From a checkpoint of a small transformer trained on Wikipedia: 6244 steps.
MLP neurons of a small language model. Each row is named by its layer, matrix (gate and up: input weights) and neuron, and shows model dimensions 64-191. Each number is 500 + 25 x the weight over its row's rms, rounded and kept within 0 to 999. Numbers have three digits each. A neuron's up and down rows have the sign that makes its largest values positive.
After each neuron's rows, "fires after" lists the tokens most often just before its 100 highest values on Wikipedia text that the model never trained on; "fires in" lists the words (lower case) most often at its 100 highest values on Wikipedia text that the model never trained on.

L9.gate329:477487486492519529553481503490480493494423520496516460495449455493476472481485530525523504474469552486521521558547455492510487485502487471501485463501522505500512493474478506479494501490460509526510514482467485541471490457464482525542545487493459475506482550444463472493524548512522519500494474492483481503464492521507459498517520512445497513493486504489505520532476494576508492484482
L9.up329:523504514548490495504503469472542512486512492496538494442438483488494491491514521511502504504493472519531513516486503536448517503499545511486522553481510509503516507483491508503494487450502481514471540521516524453479485491464506563533514477517500500541460505485515496495527478476469509512493498459483481537487504507523530464485515448495512519525488525478492481541510546510534468463499
fires after: " c", " w", " m", " C", "hen"
fires in: "can", "may", "canada", "could", "to", "it"

L2.gate107:513505481482484503519547506512501478547524495486545511444514458559529491459502520463494511478475474524473497500520482558507467548494476500508477443488482482492515507506475511506449526520520508484521514470491544526529533509503532499530549455503503494468495491494456479490513451531524508495499519534525498493488516484516503515461525478456447481517508477518515473466512551489511495540471
L2.up107:467500496473523500521524498535529516536531512512505500449514516528506503445519503469479499447486484495469461550509500518522496527498450522510482490458538449512485499546477465522470510506542526474499519463508532528537514522461555506518500442480472527455489512499493498485506480498522492500505553550524516501489504487506479501503533495485496465517533492532508492474483488509480492565482
fires after: ",", " of", "),"
fires in: "which", "who"

L2.gate123:477538508483479517485531502520513498517499491493484520511501492505554516495521483495483468509462498517550519484525526497492416527463491469528451544548467524467470498480500512502528540493486496553510514456517511482506530502505540539481470485507466487487493496493486522529487462490549523528499473452502508456491517527506507485502475483502504491504496544499495484501496571474487494512484
L2.up123:483531517492473511510524523512533489505485516487468503518505506522535523496524494494481460525456498516564497465495521519508418539475489485510459538538474489464464473483523495502533528475512519541509523432526493499522516513513544539497448483523474503498482479487463511517485460487528494505495489458493486472495500519508505476515485481515474528506496546528509452515504541484477507506474
fires after: " n", " Y", " app", " res", "y"
fires in: "year", "near", "research", "appearances", "years", "nearby"

L6.gate156:568547524509487502511512506526529517525512548514512510483536527482508493489531510543470526512458517516531510495466501522512504497486464512500510526506545523485459482497526445551545505481505515481508547493516486517516545539501504513510485567504509493494507534481467512535531556531512538537471473462526535447456539472529543515476510481478469508465466542471510509517542503498476523476502
L6.up156:544498510509523502504499496504476491524508468499485495437451493458511457481452479512460475508518509503534472504499535560503460486534474497538488556538469519493486514512474490480467545510496539482516496531545488513514493518524495457495482530488495465431505464502441495542500475461556538505489516515493488475496502534527475492475517507528520529487535503503489478468516511504472522485504
fires after: " Y", "n", " app", " the", " n", "y"
fires in: "year", "known", "off", "years", "official"

L12.gate211:507490527491475514485498510486535484486535518484499522466518520476461521513526491531492480472494542496539490491492495499446513515535506506515503511534522476521481525487458502512479492517521476469475526494494545487494486508491461536508522469543500546521495526509454481487513509477501530511495521484517468488489523525472436488507494509502537495497495505456499503449507472520476525497515
L12.up211:491497536511509527479523496494541496500502500506522476488528439501514495524551570539514496445536505509521522528547489523474504446489536450478492476503467470496463479516473523498516488503469471478523474486505465500563531499516474483475504499548489479504531509486484540502508503505514467499482511500472496515497534457524519476518432493506468471519504546528477501504522527486473476490449
fires after: " f", " o", " F", " R", " m"
fires in: "following", "opened", "followed", "research", "open", "florida"

L3.gate45:499537531511478490523528523489506464539520544481507481497540491523496455505505453470435523497452524538540490515480475455489454462521474505534503493503545531464537520500501484548462491490531509549500487503506490493511455499490484508500505485460511509488479470500476500519483439477523517507529440502509504479534497461497521514494484494457513470521485524513540557477536509482527468507487
L3.up45:459549542537513500514535509494484476533524527496500521493555511548487473505531478500462506480443503550524505502530499472503464498523491483508495509542494553474547481488513518509475500484526497557497495487521494492486433532501499499528514491454488506497483499524466505539487477507546498521516449511509507477520494464526522502509472488457492464527483498505518551507509514447507479528507
fires after: " of", " in", "ing", " on", " to", "ed"
fires in: "its", "their", "the", "itself"

L6.gate120:520439505501522505497489519513453494531494524486497489476502458514468502474477521500496510482502557476484495517502526495542482511512485490479526486511495494507545496512517506463522458489471487451502532520504481524431515535479497540522492484503502524499447514503509449518492543507505544470491468559448457498476501496530508496529521514498517513512457483482505478531500516484499460425497
L6.up120:537473459501513492490519505470506492483492543530525504496503502513509507516507465485523504484445533515484461512495531507542526543494499482441512453509482501518539490504479506441512483467510463454513520493540496505442497494489534512493484486508518534480469520491465466520549554475546502496487475491504485486513484474520519493533514487517480532519488467482460480469509514468527462491497
fires after: "ag", " d", " Q", "l", "en", " Sh"
fires in: "league", "due", "queensland", "venue", "shue", "goal"

L11.gate41:490487555479507478491472505518485546498509515488461506480514465553514500503513500460491448517509515486554542517540508521507507457539530476512529528509492561477493483487507507519548497522536500527459515519492539460557536513498539510546520479476531489554510485497518486513498504523516464494546492508502496511473519498554503490499513524476495521500513487510511531514552464499486495518478
L11.up41:488474532488488451555499516514516512496504508503488510515523506479528454491472556527552478475471495457514531513528506546504504510461482495482528496473487529504506514492518547526495474464494492528560522485494497491502482495515494551487544458522506495498511547440478506524508541504520500521492494495483487492489492480461537451464523490533475531569483510485488476482462478518499498489512
fires after: " b", " O", " g", " He"
fires in: "between", "also", "october", "get"

L2.gate255:470483500475513482533466474545495518487451474474498468507521447502497516536577506467469570552504512463449489488475470499489511494504477453513503480533512508506511487474492539472515514469528515499501482492479522508515488514479523501495521527457476468467543536449498504500541478548514519510498510462503515465506495504462498463512524523499529488469508515493529488499509491509512514524484
L2.up255:466454463497508488547449501493454515487473470460490556483480490514507473457492504453494496505500521511530531522487494517506501519451458470531516519512528509454488489482483487545438530485506483511501487506503527528498518519493457496483501449491518482464494470497471526541483496546516522509502511487503509486491450475482501478511536511490508455505550507523477468484531476555536524518512
fires after: " the", ",", ".", ":", " |", "|"
fires in: "united", "u", "us"

L4.gate192:477521542501516451470473506531470493515473480517459461487502498445502529485474511494440490523487495495509530438505500492528509511506480493505512529482474475465523527490435503468504503493504492511485477513527530492478509509501505488514507538475504497523454473474479520528501567506522448434516515525501487541481501474476496556514509463515515467508510505542486480483530466493515495479511
L4.up192:515497494453520451478452499512443494517458483520496469520468502481526525509475522506457477545488488488497524470509482512501490525499469503503498490485504492510517546477470464495493529451509506471483482508527505467519528499483476479530485541464510493497449463481507505520516545495505479445481526532509471526514530472465526538528504486524540504500521505519477523451529477502507494496506
fires after: " t", "t", " T"
fires in: "time", "office", "details", "protime", "as"

L9.gate0:469480504508477510514532487477486525507449499493515533496452471479492517505481498470450520525475490478527520497507464503481481487477475484518475517493509486532484435501513468462482540484519508515452525502513480524500441502501497481503527458540483507488494463515482480541482483519486478492501466547473453461490510528522543539573490522528498534504478520502526521529542523512512496486451
L9.up0:519482485487503491490531506515501496574454534464527519517490472521517445516476502496470513535478496496569482510484458523492452484459507526532461490501507509515486490534524517495518533507473530533512491497490538501495479516521502531491486517504482470484513493477540474521460486504494556534499507493523480470529486511485531498506530517503445486441530514531472530502541485492455570525454
fires after: " n", "und", "e", "nd"
fires in: "under", "near", "non", "never", "nearby"

L4.gate116:513450436500474496517558537487492515519495520495515483483449496536491489494485516507525436536510517519518495473491510498498507482498438452476506472494493470507524533487507461487519485458469528475518499489494504520508471511497502495509496556505505522502511464510496518507503505496492500467472455542469508493482505503485485492472545499484503486499498454500519535487500485541477485483487
L4.up116:512510473526495578512529513510493545520528506477493483472506502507454456531515452493492461541504496508460513522531513471545483496528452498512517487487507499521510494488507495484527482464501483488502490482537525491516538565484539530534524515470516470505518475531522517492487526493520492489514496513468480530503483484490475486532508479501477516499495484512501539492503542515520525552507
fires after: "ag", "r", " m", "ig", "en", " Sh"
fires in: "league", "made", "with", "grade", "for", "brigade"

L6.gate337:517463567459496477504506526526494499471486473482510519476486463503515491468491504486544520525495526505517537506507489513525509511491501499526527541518493511528530540475501505492516452468474435510477508523523514460519521509457529500490487489537505491486517504496518463538531526511485461522503524505495494525450541495506513499493474487475482496512461506442493490466481517503521435481514
L6.up337:511481548520509458521511541505492502475513520509510539486434445501521485501467536480550495500472510527508505503487560516521514506509517507522558504510509516527545545490541496533501501475476443491503499536479520461473510496472523527508509533503506491493490535487510468498524540511488440491484504527576474529486489463500500507466519537475476480506471537470494497511513522525497463506507
fires after: " c", " C", " D", " L"
fires in: "can", "canada", "lane", "danish", "canal", "canadian"

L2.gate200:482496507498512511499467527525481437521527510513465519510483501496488501480557495518481469481533450484509498499545515526526489559514475496504512507486484510494527538455506480517486522490507533476442513455491482489516480492519498488534497508471516487481484533537463510527515469530504522529550514508528477473508509479505512513482503475509502468515474536502494498517566485495505484502531
L2.up200:478532479498517477476484498559496462472502482512510497471508483488511484498504506493465491520524520504499467511492505501520495526477514494494492503507506520472451546490517512439459512429492485520554470491498497489521517537485468535485514495535502531517537510537478474516520494505524489491471502525515499488490468531484474507546504513550491470498510514532490562482556466549512512493516
fires after: " t", " A", " T", " a", "t"
fires in: "time", "award", "awards", "awarded", "edward"

L3.gate106:489530479480511497506530513531510497513532513523526491495480501531496467476480529437504514449517489496483467529486504525528493505472536516519468469479516489474518502494455472505471499483528539498474496530468536490486510491474529478534511506547450477461501468483504542515519504520505482543517526499569518506466511514509513515498524479471508484507539506548511456510487524501521522506459
L3.up106:471526482482520502513527529529542506514497508486520515473514499551525472446450525474516490475520475521495477494511520511508527515483512476525498448449490496499535481515488460520481490511563490532514491508519571522515491486473530511523517472525438480445505513485483491496494533513521501520537502529583535566513493464493530532507497478491505505493505487525495484523473479485521528529435
fires after: ",", " of", "),"
fires in: "which", "that"

L2.gate397:546455530523492497531513488482485511460491516516497508474481527511509512479510504534512522539509466457501486520492495484490485492476481481526478557529482513514492491487474526527520520507505539509490489514489537482554478483541521471463473535506451454467483514504464547529509487541502551518533460487514511494535488531509564511476474518495529503516544503506504490509515510523502510535489
L2.up397:529495535544516517519489473482468503500516503476490517493517529514495514495537510513511467507463493502497504476525517501522514469511492519529460529536493532484496509492501495503509542498483532502514509487480487527510472501522486445517483517521525464458503523462459511541495515499521535520510445468526530513485465502504520496462487534474521515515506523524522466542513522503506540510494
fires after: " |", ";", ":", " N", "|"
fires in: "1", "100", "north"

L9.gate487:485462474499496475514505467493513509481517510531509468500522504532519511457526509486492465476480506489517531564528470457507503471503523513511512520466522530499509499494466541454521529530438497510486516476511500499489519493521497503506535488513518540483516534480498472507520511498495457532534540506526518496540485515510477493540490518517441492504438542457526485497540522545527479454472
L9.up487:487471505502490500513528506549509504467454494520503533484499490556451502497519489501452505500493526492524543559524542482545475507482494481477484544496469469486541496487533472524519474504503516510495489527523483473510506469508493512535512497534508552463500490440503482485507525481494507515501478483496488493478538485522504533492543520477519501485471492500510515488465531498539479533548
fires after: " c", " C", " g", "r", "u", "C"
fires in: "can", "canada", "get", "canadian"

L7.gate213:535504506495483462516509507474492559523528474491502504528533498514490520495495495490487506514462539511542487516465505463530477505528488470508481495490477540465500496509531538519462475463529498497446470493434505504503444490501486499509475450489499475546460513525523497498462469539504528480482480534531476471486522502471469458512500497478475467497493501509552484460478522490502509488506
L7.up213:467515464531460444481508493428485538508484506464503500518523527470473478490494510501490510474461536527504514489502489488524472502513479478515461480529468495518525480479517510494491493515508528518495472496447508536478469499478497527546494472465491505486482513548459496495449460533472512512499498488494512495429504510475451480511509515491459477466497497516503463453475504529534513527525
fires after: ",", ".", " for", "ing", " in"
fires in: "the", "they"

L7.gate92:475520490481467480441525481462545488493495519444461512492484496503471513500522540496506502513500506478540520473475502500473473483511516513535479480459516507524521502527495498479476502484541476484507470484492480516530496494501499510480477524479463489520586467525511497493450474509488517518503513501495489429511511517488510495511501485493509498499490516482500530429496475423500496507494
L7.up92:476520511474427516477524490491534463532505486472463519449538510478479484497512538539542451473495485470519505474453516484455503493511500480532467484517488452538497508521493491466464504507516553443537485523484510528519513511468484515494483510526492509513563458518532464504473521509534508527506478474477509461507510531504489505527517511508509501499481492519466525480517497459509498513482
fires after: " f", " F", " m", "F"
fires in: "following", "full", "followed", "factors", "mid", "flat"